MLP neurons of a small language model. Each row is named by its layer, matrix (gate and up: input weights) and neuron, and shows model dimensions 256-319. Each number is 200 + 20 x the weight over its row's rms, rounded and kept within 0 to 999. A neuron's up and down rows have the sign that makes its largest values positive.
After each neuron's rows, "fires on" lists the tokens most often at its 100 highest values on Wikipedia text that the model never trained on. A number after a token or word is its count.

L12.gate801,178,206,206,204,205,211,177,223,179,199,207,194,206,227,200,168,246,223,187,188,237,205,222,190,206,204,165,209,214,188,216,217,218,219,192,217,245,220,207,216,203,187,176,180,236,189,194,224,209,202,205,220,176,216,167,179,218,175,210,212,204,214,187,192
L12.up801,204,203,192,204,201,191,197,191,196,222,207,200,197,159,218,182,209,149,200,192,201,165,181,231,220,187,186,216,183,202,242,198,204,216,206,220,188,207,173,195,175,201,181,210,212,199,170,244,216,206,197,233,204,204,199,201,184,194,188,191,177,244,218,179
fires on: "par" 16, "re" 12, "-" 10, "ar" 9, " d" 8, " pre" 5

L12.gate79,214,215,187,226,196,200,183,218,222,189,196,196,217,187,182,236,188,207,187,202,222,200,211,183,192,209,186,213,220,200,187,211,201,196,194,201,173,215,214,209,195,149,239,224,224,171,194,186,218,195,207,189,191,219,238,224,217,214,169,226,226,204,183,210
L12.up79,193,183,217,159,205,190,169,240,212,209,184,215,169,172,175,164,206,224,186,183,191,186,163,181,155,196,194,197,178,183,191,196,201,174,217,224,189,192,183,201,216,156,196,158,223,221,191,212,181,178,229,206,197,195,196,171,240,193,162,220,189,215,196,230
fires on: "s" 47, " as" 5, "es" 5, " series" 4, " is" 4

L9.gate714,220,232,197,205,201,176,197,171,194,192,233,181,169,222,170,210,223,202,165,203,202,215,201,212,197,194,176,223,201,203,214,198,230,186,186,177,193,219,199,181,186,203,184,241,200,233,204,178,170,188,209,202,219,191,214,181,179,215,185,190,185,219,185,197
L9.up714,192,211,203,217,189,207,197,186,197,173,203,222,196,182,139,215,182,203,203,184,209,236,185,207,227,172,228,224,197,191,174,207,198,210,149,205,153,211,198,194,192,184,214,225,196,183,209,210,203,167,205,205,216,201,224,157,230,254,173,192,205,212,191,213
fires on: "ed" 20, "d" 14, "y" 11, " main" 8, "ian" 6, "able" 4

L3.gate380,199,229,209,197,229,221,225,220,225,182,192,188,178,196,215,207,191,198,180,195,180,186,202,197,216,208,190,199,212,213,186,180,237,213,184,204,199,221,195,218,196,216,200,188,223,167,234,233,240,172,198,211,217,204,243,174,206,220,197,196,189,193,203,229
L3.up380,212,210,184,204,248,203,220,174,176,176,194,224,244,225,187,217,184,173,232,178,204,187,155,189,182,188,183,192,188,212,215,192,174,223,200,183,196,201,190,235,219,194,241,179,227,170,232,185,229,219,204,208,249,215,221,205,237,231,202,206,184,207,184,157
fires on: "il" 18, "th" 14, "0" 13, "ig" 12, "or" 11, "ge" 6

L7.gate206,197,208,186,220,206,198,193,189,165,184,198,207,230,198,222,202,188,223,213,180,195,173,205,166,208,193,171,213,211,181,155,198,188,230,186,181,194,183,176,161,186,202,175,226,200,164,185,222,181,239,187,183,182,212,192,205,224,203,214,202,174,225,224,198
L7.up206,185,188,210,193,208,239,190,187,221,229,198,178,180,196,193,195,196,196,247,236,214,189,173,191,197,190,202,215,183,202,177,191,184,197,197,212,208,186,202,211,206,172,217,183,182,185,240,202,199,216,200,243,212,191,234,174,219,187,178,203,226,207,180,181
fires on: "s" 24, "d" 12, "ing" 9, "k" 5

L9.gate301,153,195,200,214,212,179,193,178,203,191,201,187,208,195,210,221,177,228,192,190,205,202,210,224,208,223,184,191,234,196,208,175,215,237,160,196,207,169,179,205,164,206,219,179,181,210,199,190,217,204,204,178,180,267,169,212,209,198,208,203,222,232,224,170
L9.up301,187,182,212,209,170,190,158,167,202,177,227,195,190,221,219,232,157,216,198,178,180,190,189,205,190,197,191,191,234,146,196,178,205,166,172,184,245,231,200,198,152,220,237,201,215,189,189,203,210,189,205,249,200,236,203,199,196,177,174,242,232,216,175,175
fires on: " p" 60, " Christ" 13, " Jack" 6, "han" 4, " |" 4

L5.gate3,223,199,189,215,197,203,187,169,203,207,231,189,233,175,179,207,198,205,170,245,178,202,186,183,193,183,189,189,180,209,189,174,178,183,231,192,207,180,190,174,185,222,199,190,183,150,184,205,177,211,218,183,222,230,234,234,179,168,199,185,208,201,183,200
L5.up3,214,225,176,215,164,189,185,143,198,226,188,188,196,186,208,194,208,182,207,240,226,207,187,190,206,168,222,190,198,221,200,196,161,190,191,202,181,209,187,182,182,197,217,187,209,206,196,236,235,194,228,173,227,204,229,183,167,217,232,220,209,179,168,204
fires on: "re" 17, "." 15, "ed" 9, " found" 7, "now" 6

L4.gate243,212,203,196,219,216,233,227,216,224,191,195,190,183,191,203,212,169,192,199,156,201,229,226,195,199,213,210,219,182,212,174,215,214,232,195,184,231,189,212,207,206,200,183,180,197,190,180,227,167,183,191,168,198,190,188,232,219,186,228,192,160,221,191,213
L4.up243,219,199,206,212,194,163,192,225,206,180,177,220,217,189,193,202,181,193,185,203,225,176,217,139,185,191,237,183,199,207,190,190,156,161,206,195,169,210,161,179,236,207,201,195,205,185,186,200,201,204,217,197,224,215,193,214,190,206,208,193,202,193,187,201
fires on: "." 96, "au" 4

L3.gate350,207,187,222,203,185,193,221,215,180,195,204,169,247,175,174,206,221,243,208,198,206,235,216,197,193,223,201,235,211,180,191,207,212,200,216,187,203,177,214,223,200,190,199,203,188,225,190,178,197,196,179,189,195,240,212,219,212,201,188,204,230,238,203,202
L3.up350,161,226,226,198,160,196,216,221,185,186,168,208,224,201,175,209,195,200,190,226,153,233,200,197,217,187,192,211,196,208,209,222,198,206,173,216,202,200,211,181,217,173,161,190,214,239,188,165,190,211,204,182,172,221,160,195,213,222,153,204,204,213,179,200
fires on: "im" 17, "," 14, "od" 9, "we" 9, "n" 6, "me" 6

L10.gate699,175,160,195,203,225,227,221,194,190,222,195,209,202,227,176,188,197,221,246,221,237,175,208,176,211,216,208,211,206,186,221,227,203,200,181,227,209,142,200,180,222,197,177,178,179,246,184,190,206,183,183,200,204,210,199,207,226,223,224,189,204,183,202,164
L10.up699,215,219,246,191,217,206,219,202,227,174,223,197,201,187,253,196,166,162,216,214,191,173,254,193,240,209,205,204,182,183,204,205,249,179,189,199,208,210,238,198,191,203,187,209,180,205,182,214,171,164,170,223,212,173,192,235,196,183,215,234,209,194,210,219
fires on: " his" 18, " a" 10, " he" 7, " for" 6, " Ba" 6, "ed" 6

L9.gate911,188,197,178,206,194,199,185,230,200,222,218,214,176,240,186,223,193,188,227,190,224,202,198,180,197,219,174,199,194,192,240,207,177,180,203,197,158,191,166,176,222,167,208,212,249,202,248,182,216,235,207,147,210,206,206,222,218,211,215,219,242,202,223,186
L9.up911,223,190,223,199,192,196,170,174,222,190,178,188,215,249,150,176,195,184,209,204,197,213,198,205,184,215,214,206,221,178,191,200,190,195,199,204,171,178,200,223,212,183,194,193,180,205,163,163,185,226,193,202,219,201,213,179,221,225,179,214,193,181,195,231
fires on: "ad" 30, " inter" 17, "an" 12, "cur" 6, "ay" 5, "re" 4

L8.gate83,199,169,199,201,210,201,235,204,207,250,194,201,210,181,198,205,225,185,221,195,189,187,173,194,197,180,188,204,206,148,225,195,185,193,206,192,251,188,223,181,188,209,191,204,188,191,172,196,192,207,224,198,149,158,190,188,207,196,184,186,175,204,191,199
L8.up83,212,195,194,196,196,179,203,174,197,253,186,242,171,192,201,153,220,204,223,213,257,225,198,209,228,189,216,210,180,189,203,142,196,169,196,196,204,210,187,202,212,182,204,174,180,184,191,203,186,209,172,216,186,186,193,170,193,184,179,193,179,207,194,196
fires on: " through" 12, "+" 12, " than" 10, " under" 9, " =" 8

L10.gate871,201,208,203,212,203,214,221,164,188,232,234,205,182,220,195,201,208,191,197,193,197,179,209,217,196,174,177,209,211,194,199,199,149,227,183,219,200,173,165,193,216,193,176,232,171,200,191,204,196,206,195,170,201,206,198,220,191,230,188,220,215,205,215,165
L10.up871,220,151,213,203,182,200,192,217,198,200,232,200,192,171,232,155,155,181,180,207,182,203,212,163,208,197,196,161,181,172,229,169,211,181,194,191,181,213,210,184,190,233,213,174,200,209,197,210,193,202,178,153,157,210,209,211,209,195,200,186,199,212,222,218
fires on: "ed" 23, " his" 15, " her" 7, " he" 6, " of" 5, " the" 5

L9.gate1086,198,241,192,229,190,216,219,206,195,218,207,220,225,201,215,208,181,229,181,221,203,185,227,208,223,205,231,184,169,186,181,199,210,203,193,187,190,151,198,212,210,169,182,208,214,154,188,210,208,242,192,224,221,187,241,224,208,225,189,198,222,220,219,223
L9.up1086,198,183,181,213,216,243,181,193,177,173,205,223,213,195,196,198,214,184,188,172,209,181,212,174,214,164,214,193,183,207,202,199,178,200,201,164,193,198,185,217,208,183,217,171,219,191,177,220,176,222,170,210,224,183,216,200,184,233,203,204,183,149,227,196
fires on: " as" 21, " name" 14, " named" 11, " called" 10, "ed" 6, " title" 6

L5.gate256,193,214,201,228,232,212,206,212,249,203,225,202,199,210,216,195,233,173,208,186,208,193,205,222,186,245,204,211,241,189,237,198,204,154,194,180,226,185,215,203,186,216,190,199,199,171,188,197,209,194,207,157,204,199,190,187,224,188,217,222,191,238,207,235
L5.up256,218,180,220,214,219,215,205,182,186,190,202,242,181,188,196,210,185,172,207,191,196,193,193,200,191,200,234,231,204,190,194,221,177,168,199,192,180,199,164,207,188,211,193,196,191,163,198,191,192,181,183,185,231,184,185,192,173,208,196,176,235,186,158,214
fires on: "." 21, "us" 11, "age" 10, "it" 10, "re" 7

L9.gate1,206,191,231,240,172,188,223,235,193,200,200,218,205,217,195,181,200,217,212,255,211,169,224,196,190,185,185,176,176,188,217,186,234,188,161,191,156,186,219,188,185,164,238,217,221,201,207,211,219,199,204,204,207,179,208,206,174,215,199,156,232,212,197,228
L9.up1,174,172,214,188,215,227,214,181,202,194,229,256,185,205,175,213,166,181,203,210,242,188,220,205,223,193,202,178,219,211,215,142,217,180,189,215,215,204,219,210,180,202,237,194,202,183,226,184,201,189,179,184,211,186,204,194,154,180,215,185,197,166,209,214
fires on: " to" 17, " as" 16, " of" 11, " into" 9, "ed" 8, "ing" 5

L10.gate431,230,189,175,212,179,205,210,199,202,180,186,180,212,195,250,183,184,195,194,193,170,191,217,189,214,182,174,221,203,135,190,205,182,200,192,169,161,157,185,156,226,196,149,211,228,185,174,197,174,200,214,210,199,204,241,196,180,154,237,198,170,171,171,214
L10.up431,162,175,170,193,171,213,179,229,195,210,159,207,185,175,210,223,189,213,219,238,189,214,187,198,212,177,208,215,213,219,209,205,238,195,177,210,236,203,200,187,185,202,193,201,196,211,212,183,233,197,228,226,184,187,230,170,204,196,200,184,211,196,218,231
fires on: "ing" 66, "s" 8

L3.gate152,200,203,180,173,175,205,232,229,221,220,194,214,194,188,187,215,225,200,210,193,191,227,181,212,217,202,198,227,196,201,233,175,227,216,208,196,207,193,219,188,216,193,189,220,230,226,193,228,202,188,189,204,191,190,179,187,191,185,176,169,160,207,223,228
L3.up152,236,213,196,208,174,156,198,197,218,198,202,225,194,188,217,231,201,167,210,222,214,204,193,193,227,198,171,185,199,168,279,187,184,199,182,193,207,203,231,201,209,198,214,222,234,195,213,193,208,211,212,219,192,223,185,186,200,208,238,203,218,194,227,216
fires on: "u" 25, "age" 9, "o" 7, "mo" 7, "ed" 7, "al" 6

L3.gate819,219,221,210,195,200,185,231,206,169,214,189,195,198,160,215,217,201,207,236,207,206,218,198,222,205,188,218,198,225,233,203,208,257,202,211,226,204,209,196,178,159,181,242,155,203,201,200,175,212,170,192,187,201,198,184,190,217,162,195,175,200,210,229,169
L3.up819,172,239,195,195,229,181,173,164,181,199,184,212,237,231,216,204,170,203,194,218,181,227,185,253,232,182,196,231,204,205,219,222,212,190,142,174,186,227,198,208,179,174,189,191,188,199,208,194,188,173,219,190,214,191,204,241,220,223,188,199,205,208,237,206
fires on: "ic" 20, "old" 17, "d" 9, "v" 5, "ho" 5

L7.gate1052,237,216,207,188,224,190,185,206,213,176,200,202,163,179,200,202,179,192,210,207,182,236,177,212,191,198,229,206,203,233,204,166,214,196,175,212,213,181,222,193,200,195,201,164,201,196,190,160,199,155,203,189,178,241,204,148,211,186,173,219,202,157,215,229
L7.up1052,177,235,168,229,214,202,189,206,166,176,181,193,247,181,205,194,214,189,199,179,203,215,181,206,169,180,208,200,169,227,193,181,167,213,173,181,203,193,193,224,186,175,192,225,198,230,191,206,245,203,218,167,211,186,236,219,225,209,221,222,226,203,207,195
fires on: "-" 72, "d" 12, "th" 4

L7.gate585,182,246,185,206,171,204,180,181,218,197,222,199,242,199,179,191,208,205,186,165,196,188,220,217,211,174,186,220,188,216,249,234,217,187,174,221,187,208,195,210,212,173,228,183,199,218,210,212,189,200,187,157,218,196,211,191,216,202,190,181,201,215,199,224
L7.up585,209,189,184,202,221,189,207,178,195,170,190,213,217,204,202,199,188,219,199,203,191,206,208,215,205,210,243,237,197,201,175,198,208,217,182,215,192,231,191,202,220,177,212,211,200,236,190,192,185,180,174,230,225,192,207,212,194,176,190,204,184,144,219,198
fires on: "\n" 51, "." 13, "?" 9, " |" 6, ";" 4

L7.gate426,199,189,243,172,195,197,204,167,195,209,186,177,178,183,210,232,196,229,196,185,217,176,212,182,221,174,217,201,207,184,197,171,217,184,187,213,217,242,218,201,159,185,219,166,200,225,180,202,212,181,215,223,249,206,200,236,188,190,184,202,165,218,207,232
L7.up426,207,176,217,193,194,196,185,214,215,204,191,218,213,214,228,184,216,186,212,176,209,171,229,190,192,194,202,209,215,202,192,169,210,203,195,192,215,189,225,209,188,216,233,209,188,212,204,192,193,187,219,210,218,214,217,198,191,187,201,179,188,242,193,184
fires on: "e" 37, "ge" 30, "or" 7, "9" 4

L9.gate65,214,211,214,233,223,228,193,196,197,201,181,212,209,182,211,163,228,196,177,208,240,222,225,202,195,172,216,211,192,189,210,202,220,193,168,173,199,175,232,185,198,182,200,174,238,187,189,203,181,200,166,172,189,216,227,190,197,182,165,203,187,215,204,200
L9.up65,191,230,200,220,198,190,198,209,200,178,172,249,243,201,188,226,163,227,188,186,197,199,201,220,204,188,211,185,167,187,220,213,179,185,210,224,214,208,180,185,201,164,191,190,198,186,198,223,221,190,203,169,227,217,221,242,222,198,193,230,165,221,197,205
fires on: "===" 47, "==" 10, "e" 6, "-" 5, "or" 4, "====" 4

L8.gate436,259,210,199,208,205,236,219,229,210,179,192,204,215,213,185,216,218,230,239,181,216,212,178,191,168,186,225,187,218,184,178,223,206,188,177,179,208,157,197,211,221,197,192,203,189,191,200,190,194,161,184,213,240,213,226,211,194,216,208,173,207,226,197,210
L8.up436,211,225,197,208,198,180,197,189,201,180,198,234,205,187,179,205,212,199,182,229,192,202,177,208,209,181,227,205,173,197,230,207,181,187,192,191,190,172,196,176,210,196,153,212,224,159,153,198,220,187,183,196,179,205,192,212,175,218,202,245,194,188,178,196
fires on: " with" 15, " by" 10, "'" 10, "li" 9, ":" 7

L7.gate114,204,168,189,201,188,194,221,179,226,206,194,222,189,208,183,184,181,191,220,190,189,217,178,203,173,166,182,222,163,208,182,217,191,183,195,186,221,207,179,158,167,185,180,216,195,203,166,164,207,227,180,199,187,179,193,183,196,215,226,193,191,197,226,183
L7.up114,150,181,231,173,192,206,181,154,211,195,231,211,198,206,185,187,216,207,196,239,207,162,183,220,207,194,160,184,193,207,199,193,210,222,174,205,175,214,221,224,229,221,177,177,191,228,209,228,216,196,200,229,225,214,219,165,246,180,228,181,228,214,185,207
fires on: "la" 49, "hi" 23, "ha" 7, "tt" 5, "ra" 4

L5.gate864,198,209,181,222,228,251,213,193,245,184,195,207,186,148,203,203,164,208,190,170,194,174,220,232,215,173,176,200,180,153,202,219,217,205,184,194,220,228,205,204,180,222,202,192,190,210,199,229,197,178,216,234,172,210,178,201,183,202,183,182,205,182,197,187
L5.up864,217,192,231,239,221,186,204,230,218,192,205,190,210,206,212,185,189,210,238,201,232,173,203,230,216,185,184,197,189,177,204,187,192,171,240,173,196,214,185,195,189,216,219,181,221,192,169,196,188,192,211,219,184,242,214,234,192,184,195,201,167,189,193,195
fires on: " se" 24, " Se" 23, "se" 19, "z" 8, "e" 4

L7.gate740,186,171,205,218,168,192,186,209,192,196,205,173,179,205,228,179,181,240,204,181,211,237,234,216,205,190,194,182,218,169,192,204,207,215,186,189,216,182,187,197,199,189,182,212,215,185,199,161,189,217,235,214,186,196,205,164,213,217,208,193,233,224,212,213
L7.up740,236,237,214,200,190,182,195,215,202,213,202,199,161,170,223,211,165,190,163,204,184,235,207,218,222,188,221,196,204,220,219,214,212,193,236,212,202,206,179,192,215,220,204,224,260,188,159,190,211,197,178,201,237,231,205,195,181,183,175,210,183,199,215,185
fires on: "-" 39, " where" 10, " while" 6, "id" 6, "re" 5, "ing" 4

L9.gate589,206,225,159,211,226,215,227,203,205,202,199,212,202,193,214,170,163,201,184,194,186,209,182,217,223,205,199,196,248,170,192,190,221,186,203,195,186,157,215,168,190,219,176,193,258,222,193,188,191,189,241,202,193,203,180,197,197,231,211,185,196,198,187,167
L9.up589,201,225,187,191,205,219,200,205,192,189,212,196,234,178,174,182,212,217,184,155,174,230,214,207,202,173,188,174,207,212,198,221,185,186,197,200,166,158,167,208,176,232,187,233,217,194,205,179,179,255,213,209,201,229,176,184,203,206,201,214,184,189,166,169
fires on: "ing" 19, "go" 13, "ent" 11, "s" 10, "ed" 7, " came" 7

L8.gate941,231,215,162,237,202,204,190,193,199,208,199,186,193,212,219,190,199,207,211,140,195,194,240,212,197,208,232,177,192,156,211,197,220,171,178,169,172,188,191,188,203,237,193,194,229,202,208,199,156,209,234,185,158,224,216,226,205,187,179,228,196,173,184,181
L8.up941,160,185,198,199,214,247,176,235,225,228,221,177,209,201,180,182,199,200,195,182,187,221,201,232,222,236,179,186,188,190,208,196,164,223,221,173,163,220,204,197,206,183,163,232,209,128,222,174,207,212,210,204,198,197,220,192,170,185,217,184,230,190,219,204
fires on: "s" 22, ":" 13, " in" 11, " of" 11, " with" 7, "re" 5

L8.gate50,175,201,238,221,255,205,240,224,217,215,195,208,218,208,201,200,193,195,191,192,186,225,208,212,199,221,191,230,203,189,222,202,215,219,175,176,203,178,197,169,209,215,198,231,218,188,181,159,178,203,226,200,217,211,192,234,227,209,175,194,201,168,211,179
L8.up50,194,207,217,195,208,206,222,143,205,213,212,215,243,191,204,181,217,206,201,172,170,228,175,205,222,188,198,204,236,201,219,209,206,201,202,232,145,128,185,197,195,200,186,214,192,204,196,167,207,189,182,173,221,191,190,188,227,199,204,223,192,199,197,188
fires on: " is" 48, " are" 29, "s" 5, "es" 5, "d" 4, "ed" 4

L5.gate639,155,179,246,182,180,191,217,205,229,196,180,229,221,204,203,138,208,177,204,163,210,212,161,232,182,234,190,238,183,204,186,218,188,210,215,230,186,199,200,199,244,191,221,193,174,185,198,176,227,195,206,214,242,222,183,173,180,225,210,168,195,214,194,196
L5.up639,206,176,202,186,208,219,179,185,211,182,228,219,179,163,183,194,205,191,183,216,205,166,211,168,188,210,193,219,196,169,207,140,191,195,197,200,220,204,177,221,235,198,223,214,142,185,188,202,187,201,218,186,202,211,185,173,181,194,231,238,204,207,208,226
fires on: "-" 27, "el" 10, "k" 10, "vel" 7, "n" 5, "st" 5

L9.gate346,191,194,200,158,209,212,248,220,199,201,215,196,206,180,193,209,203,195,183,196,213,201,149,171,163,181,203,196,164,170,187,194,178,192,198,201,200,213,212,183,198,159,209,154,234,209,218,235,217,225,217,222,178,184,219,194,243,208,196,205,191,228,183,231
L9.up346,215,215,220,218,213,234,180,195,218,161,183,184,214,209,214,211,179,220,202,198,211,202,181,189,210,190,185,193,195,229,188,174,211,235,180,196,188,204,204,200,233,214,187,187,188,187,208,200,237,214,209,194,255,189,220,220,218,230,210,200,198,211,185,211
fires on: " the" 73, "ci" 13

L7.gate968,194,159,198,160,192,235,238,176,167,179,216,221,197,212,201,223,199,214,196,200,177,171,221,180,171,194,171,197,192,203,186,167,220,210,185,207,205,201,183,200,228,200,182,187,172,208,211,217,201,220,217,203,186,206,200,219,215,174,209,195,190,208,206,187
L7.up968,189,187,187,191,204,196,226,222,237,247,223,205,173,218,181,184,203,222,188,211,193,217,220,235,208,216,196,227,206,201,191,224,177,206,202,225,174,217,197,216,191,188,196,183,192,183,200,201,189,194,190,229,179,211,216,215,164,222,214,184,187,200,206,190
fires on: "e" 39, "ie" 10, "a" 6, "u" 5

L9.gate621,202,218,212,199,242,217,204,199,195,229,210,188,196,199,184,198,152,183,195,204,207,204,209,223,199,229,212,195,204,199,219,161,185,170,172,212,202,206,196,201,170,250,191,217,188,191,217,222,213,204,240,211,191,216,183,215,217,189,200,223,200,228,208,140
L9.up621,208,218,210,204,214,193,204,212,213,182,211,193,180,189,218,201,169,197,174,200,197,180,179,215,184,221,186,213,190,201,218,206,185,171,164,190,222,203,178,216,195,216,200,216,218,216,192,213,233,201,211,172,203,193,222,197,197,189,174,230,175,186,209,182
fires on: " p" 83, "p" 4

L7.gate652,209,216,189,207,143,207,185,208,212,197,188,219,214,193,191,219,269,181,166,201,191,177,197,219,229,224,195,161,204,187,215,220,236,202,169,178,193,189,179,194,229,189,178,223,197,201,201,207,218,201,200,215,206,207,181,178,208,168,202,231,183,201,200,177
L7.up652,216,197,221,199,175,165,212,187,200,184,184,224,185,175,211,223,163,183,181,180,222,213,212,191,200,215,209,203,201,201,187,203,186,205,162,221,180,197,204,223,200,173,194,228,194,189,190,231,192,216,196,233,188,166,175,203,225,187,236,193,233,206,204,202
fires on: "o" 26, "mo" 21, "bo" 7, "go" 6, "io" 6, "ro" 6

L4.gate656,172,212,196,253,192,189,212,207,183,176,176,177,254,208,146,201,181,193,235,190,223,164,181,236,181,188,187,237,227,220,202,200,190,182,191,185,174,215,172,224,201,201,186,218,203,186,212,204,206,199,199,198,197,185,181,238,200,198,198,157,205,227,199,216
L4.up656,191,203,200,182,226,203,163,209,220,186,194,207,240,175,202,200,216,151,191,182,196,150,181,202,191,181,192,191,229,160,202,183,201,221,196,205,205,240,219,212,237,239,208,169,167,195,190,210,207,219,182,214,181,218,219,213,209,161,157,229,212,181,214,230
fires on: "it" 27, "d" 14, "z" 8, "ard" 8, "re" 6, "ver" 6

L12.gate282,194,215,182,195,219,202,253,220,212,189,235,180,208,149,178,201,183,202,209,212,197,207,191,224,202,192,183,207,185,202,178,193,184,211,188,202,216,200,214,176,169,212,185,205,206,200,212,185,178,199,230,157,178,181,139,171,185,168,186,233,211,198,176,196
L12.up282,182,194,203,194,184,185,185,167,220,218,166,179,205,198,219,169,208,190,184,231,225,244,179,181,209,211,202,218,213,254,165,206,196,165,235,223,198,214,202,200,183,224,237,200,150,214,198,207,202,183,205,182,201,168,213,201,234,189,151,200,212,200,211,184
fires on: " a" 74, "." 9, " than" 6

L7.gate931,200,214,180,211,187,169,198,239,204,189,182,196,221,182,195,165,204,213,191,189,167,195,189,206,197,197,167,223,167,195,178,210,176,194,194,219,186,208,194,212,211,196,186,175,207,180,195,179,194,200,210,226,194,227,207,228,185,174,225,211,188,190,187,212
L7.up931,194,180,209,176,209,205,194,223,185,205,219,199,207,225,206,171,188,213,199,185,197,164,213,175,173,204,192,198,178,194,187,178,209,229,187,199,227,169,136,237,204,189,198,192,186,175,189,154,210,218,178,200,214,200,191,236,208,230,214,200,214,203,193,193
fires on: "y" 14, "k" 10, "st" 10, "in" 8, "ment" 6, "point" 5

L5.gate654,217,216,200,189,211,213,206,237,205,237,172,185,211,170,170,175,191,208,200,209,184,205,168,219,197,198,225,181,148,171,213,204,226,200,220,220,195,224,189,177,251,172,219,172,225,180,192,180,184,194,158,205,235,182,224,199,172,241,206,209,194,169,197,202
L5.up654,226,203,215,187,188,191,214,168,186,195,187,209,157,206,182,183,169,223,210,211,185,207,198,223,215,192,229,158,193,195,202,185,222,193,202,221,239,205,231,207,207,180,223,210,224,216,232,192,180,174,178,220,212,236,208,168,196,184,192,219,163,192,195,181
fires on: "-" 17, "ir" 12, "vi" 11, "ne" 10, "u" 8, "bu" 7

L8.gate721,211,209,196,199,191,253,182,203,191,188,240,172,157,173,232,207,197,209,186,164,212,180,249,210,217,203,195,201,168,128,193,218,194,181,213,170,175,203,204,222,189,188,197,221,259,207,195,192,166,190,191,174,172,207,163,211,196,172,181,191,188,215,187,173
L8.up721,181,221,199,183,191,206,187,187,184,239,205,215,189,180,235,203,193,208,239,168,199,175,222,173,231,227,221,196,219,184,239,181,187,193,196,222,143,216,169,203,220,197,226,215,191,183,184,151,208,204,171,197,213,199,198,183,226,188,203,218,219,205,208,179
fires on: " to" 22, " of" 19, ":" 16, " |" 8, " for" 7, " with" 5

L10.gate340,197,221,226,179,182,174,204,187,199,219,161,207,202,182,220,205,181,196,192,207,173,233,214,200,203,201,242,156,218,163,196,185,191,205,187,149,194,188,171,220,214,194,233,188,193,213,186,211,193,205,172,241,204,191,192,238,209,158,248,184,208,216,228,187
L10.up340,176,168,196,212,184,188,190,215,172,237,160,175,231,198,226,185,235,233,185,216,207,193,223,167,190,161,195,157,200,170,179,196,184,234,209,207,172,241,192,176,196,178,199,188,196,221,210,194,195,231,218,203,209,241,200,201,230,210,166,177,203,200,215,224
fires on: "s" 32, "es" 10, "ception" 6, "ill" 5, "ze" 4, "ne" 4

L12.gate645,207,221,216,236,201,193,242,200,193,195,191,201,179,161,213,200,200,222,197,223,167,180,199,249,199,235,202,211,178,205,212,193,192,239,184,202,212,207,233,190,226,187,177,238,167,194,164,185,195,204,197,177,184,183,241,238,212,192,223,197,200,214,191,223
L12.up645,222,195,228,213,239,175,212,223,180,231,223,220,190,218,207,192,183,182,175,219,206,207,212,230,198,191,194,202,213,182,173,158,200,219,201,196,188,184,164,201,235,217,220,218,198,179,174,164,219,232,189,201,179,234,213,223,186,207,208,178,209,173,176,219
fires on: " " 47, "s" 13, " (" 5, "vo" 5, "gu" 5

L3.gate173,180,225,239,208,184,202,224,206,218,223,221,223,204,183,198,207,188,191,212,202,190,185,215,180,214,226,181,228,252,211,169,214,212,201,210,217,209,180,196,188,213,206,200,212,170,217,191,227,220,205,220,214,235,195,201,179,192,204,187,184,180,187,228,223
L3.up173,197,194,214,195,215,216,172,222,216,172,199,243,194,191,190,190,208,189,178,204,173,196,222,199,205,233,202,192,157,220,199,190,239,214,202,150,188,182,181,213,219,245,203,204,219,202,192,222,242,211,205,229,196,189,226,193,196,218,239,224,226,195,194,162
fires on: " Team" 19, " Total" 18, " to" 8, "ga" 7, "ce" 5, "va" 5

L4.gate924,200,171,231,261,210,234,192,206,206,198,218,193,210,202,194,216,257,203,200,188,163,185,171,210,184,220,186,216,175,207,200,192,183,185,219,223,213,198,220,190,189,199,203,216,212,184,238,181,200,205,200,206,189,201,236,204,207,204,205,197,177,247,172,194
L4.up924,184,221,222,217,209,220,184,180,164,169,177,203,203,210,197,221,200,202,181,172,212,227,202,239,184,208,196,181,186,188,194,204,216,214,174,210,199,206,210,213,207,172,229,234,220,195,212,227,238,197,215,188,200,210,202,174,234,216,214,191,159,191,195,204
fires on: "st" 21, "n" 20, "d" 19, "s" 7, "up" 7, "ian" 4

L8.gate156,199,202,187,186,170,163,221,205,177,172,212,167,247,143,220,191,212,207,196,196,203,229,229,214,184,199,202,243,182,216,233,189,219,215,178,188,190,227,201,221,204,171,222,176,186,237,180,222,214,199,187,223,227,225,198,201,212,189,183,213,201,175,191,200
L8.up156,179,183,208,205,193,226,200,214,214,215,211,199,236,216,179,202,200,195,189,184,174,194,174,213,207,226,262,203,188,212,173,205,202,232,211,203,226,205,211,201,159,218,191,211,174,199,240,217,193,207,206,207,199,148,207,190,181,224,235,209,180,188,238,228
fires on: "n" 21, " of" 9, " in" 9, "ide" 9, "east" 7, "." 6